From a checkpoint of a small transformer trained on Wikipedia.
Architecture: LayerNorm before each block, no position embeddings, biases, tied embeddings, ALiBi.
MLP neurons of a small language model. Each row is named by its layer, matrix (up: input weights) and neuron, and shows model dimensions 96-191. Each number is 200 + 20 x the weight over its row's rms, rounded and kept within 0 to 999.
After each neuron's rows, "fires after" lists the tokens most often just before its 100 highest values on Wikipedia text that the model never trained on. A number after a token or word is its count.

L3.up532,197,167,178,223,210,186,193,170,220,216,267,213,223,205,184,177,196,235,187,221,190,165,169,217,186,210,187,176,220,202,207,261,200,220,231,209,234,211,215,197,172,204,200,187,212,201,199,198,209,217,212,177,195,178,216,221,195,202,201,207,182,231,207,175,207,173,189,209,220,212,161,226,200,190,187,205,189,204,206,182,216,208,211,218,182,203,167,188,176,228,238,182,186,177,217,188
fires after: " " 75, " (" 5, " w" 4

L4.up654,243,192,176,224,191,201,206,196,218,135,220,217,190,207,213,211,225,245,194,214,167,200,209,184,176,192,183,213,220,191,206,205,222,198,171,181,204,218,213,181,190,179,222,177,177,145,218,230,192,204,198,180,163,194,205,193,178,207,180,202,181,194,186,175,209,189,189,184,167,186,228,200,231,185,188,207,211,198,203,194,194,163,206,197,180,208,226,232,183,185,206,220,206,195,213,199
fires after: "\n" 49, " \"" 11, " the" 10, " (" 6, "." 6, "-" 4

L3.up672,206,181,195,226,194,195,240,207,191,203,186,195,198,216,191,212,205,180,222,194,216,162,194,190,219,168,231,230,215,220,209,200,217,214,186,139,210,171,195,212,227,214,222,195,179,212,200,212,205,173,191,199,227,186,195,232,207,191,186,200,206,210,203,212,189,197,208,217,216,191,172,206,214,212,207,180,212,173,255,209,221,191,167,191,209,206,199,164,211,183,229,191,168,222,192,169
fires after: "s" 30, "d" 8, "f" 5, " At" 4, "ar" 4, "is" 4

L4.up670,206,221,179,209,184,157,166,191,239,210,186,186,206,209,221,247,213,251,190,242,218,217,203,178,185,241,207,198,233,215,161,188,214,181,219,181,213,252,186,200,161,209,187,201,184,202,231,203,180,245,215,155,208,197,216,194,212,181,229,233,188,215,202,167,221,221,190,196,229,185,210,204,193,203,177,206,183,155,213,209,207,188,168,210,201,166,204,181,201,194,218,183,196,165,170,202
fires after: " la" 20, "ro" 18, " p" 13, " su" 8, " pro" 7, " O" 6

L3.up241,199,205,200,223,195,194,230,242,164,169,180,188,230,216,194,183,227,185,202,226,216,185,172,205,161,192,190,206,205,200,190,224,216,200,175,213,228,200,202,201,185,199,222,243,207,209,176,220,201,213,195,191,208,183,215,219,192,204,165,202,189,206,209,203,241,165,231,189,224,212,213,218,245,225,191,202,211,162,258,181,217,189,189,176,216,214,179,215,220,192,202,233,185,213,234,184
fires after: "." 42, "d" 9, "f" 8, "en" 5

L4.up349,197,165,177,227,210,198,241,254,198,227,214,213,223,192,214,194,154,209,241,207,205,197,193,236,200,193,196,205,194,208,221,217,190,184,190,182,204,211,189,176,225,213,191,238,187,212,215,209,200,223,217,173,201,204,198,214,169,223,177,201,206,224,190,199,214,207,224,203,224,202,167,194,214,200,200,178,185,210,189,200,236,163,169,182,188,217,185,210,195,233,199,228,181,178,174,207
fires after: "s" 58, "es" 5

L4.up132,198,185,212,215,238,183,199,212,198,197,193,171,209,188,210,214,185,247,205,227,211,183,185,186,180,213,212,226,219,196,170,209,195,184,226,184,206,205,204,197,230,212,222,223,202,217,208,201,206,225,182,167,221,188,233,160,205,212,190,205,201,219,195,203,207,221,206,201,237,218,197,239,178,198,211,193,192,186,184,191,223,205,171,190,208,213,147,187,200,212,218,226,182,198,173,191
fires after: "," 16, "en" 15, "c" 9, "z" 9, "s" 5, "ut" 4

L3.up718,254,205,218,195,154,155,192,239,222,218,190,188,226,202,210,196,155,236,187,209,218,221,160,210,172,210,191,187,222,202,179,192,216,202,181,216,231,198,195,174,198,196,198,174,196,219,221,216,214,216,208,189,182,175,206,201,211,206,177,229,220,225,204,209,220,167,146,173,210,188,175,224,190,224,189,208,205,141,187,194,214,200,212,195,210,215,183,199,164,218,189,197,205,215,202,185
fires after: " O" 17, " su" 13, "up" 7, "ur" 5, "O" 5, " di" 5

L4.up287,194,196,180,180,210,178,199,167,236,173,212,199,207,215,217,211,222,224,176,204,190,180,216,191,168,213,246,222,229,202,225,210,196,204,205,202,210,201,202,190,169,207,190,217,149,187,213,188,180,208,214,173,202,184,228,216,167,205,202,189,195,194,241,179,186,191,204,227,199,214,229,204,198,184,195,203,186,192,215,175,179,193,229,201,191,190,195,170,200,191,223,197,186,176,229,199
fires after: " " 58, " \"" 9, "-" 8, " (" 4

L4.up220,231,211,202,237,186,165,186,203,241,199,186,197,193,235,182,197,202,204,184,187,240,196,196,220,195,210,178,179,227,207,201,219,220,186,176,189,214,170,197,201,200,206,229,210,223,163,196,195,200,227,185,245,204,172,195,209,205,229,161,205,192,197,187,199,185,179,178,200,206,231,196,201,201,215,181,177,224,163,245,179,183,168,170,235,214,201,186,204,234,175,184,224,177,220,232,193
fires after: " W" 29, " F" 25, "f" 7, " w" 5

L4.up661,195,179,169,208,215,176,187,209,188,173,189,172,207,206,235,192,186,243,216,209,181,223,212,192,161,189,228,252,206,190,226,191,202,192,153,172,218,237,213,194,195,177,207,218,217,197,221,205,204,189,210,215,205,202,236,222,189,192,187,194,183,221,212,180,202,217,249,211,200,204,179,231,219,229,198,198,206,170,220,198,213,190,205,203,187,189,202,223,194,166,214,181,183,208,235,193
fires after: " \"" 17, " (" 17, " a" 16, "'" 6, "c" 5, " in" 5

L5.up421,190,193,174,200,190,182,170,184,182,197,213,173,193,195,219,258,209,202,219,189,197,213,210,182,194,197,222,210,199,205,204,171,194,183,222,181,214,240,197,221,179,209,157,191,203,181,244,188,202,175,212,200,192,221,184,216,207,208,214,213,187,230,223,170,221,169,202,237,200,177,172,203,198,188,196,194,220,186,200,193,198,202,244,189,173,181,185,160,188,217,217,204,196,166,203,186
fires after: " " 22, "\\" 12, "c" 8, "st" 6, " st" 5, "-" 5

L3.up739,202,213,175,220,181,183,208,220,207,148,229,207,190,213,191,171,221,205,155,186,201,181,198,227,191,246,184,193,205,208,204,188,198,201,190,186,214,215,153,187,198,234,198,216,204,163,203,189,195,187,186,210,208,215,196,197,186,193,159,211,212,192,197,175,166,184,189,169,212,222,210,213,229,171,162,229,189,216,239,206,212,173,204,195,183,218,219,221,198,148,215,239,209,229,229,156
fires after: " F" 30, " Ch" 15, " Bra" 11, " Me" 9, " W" 4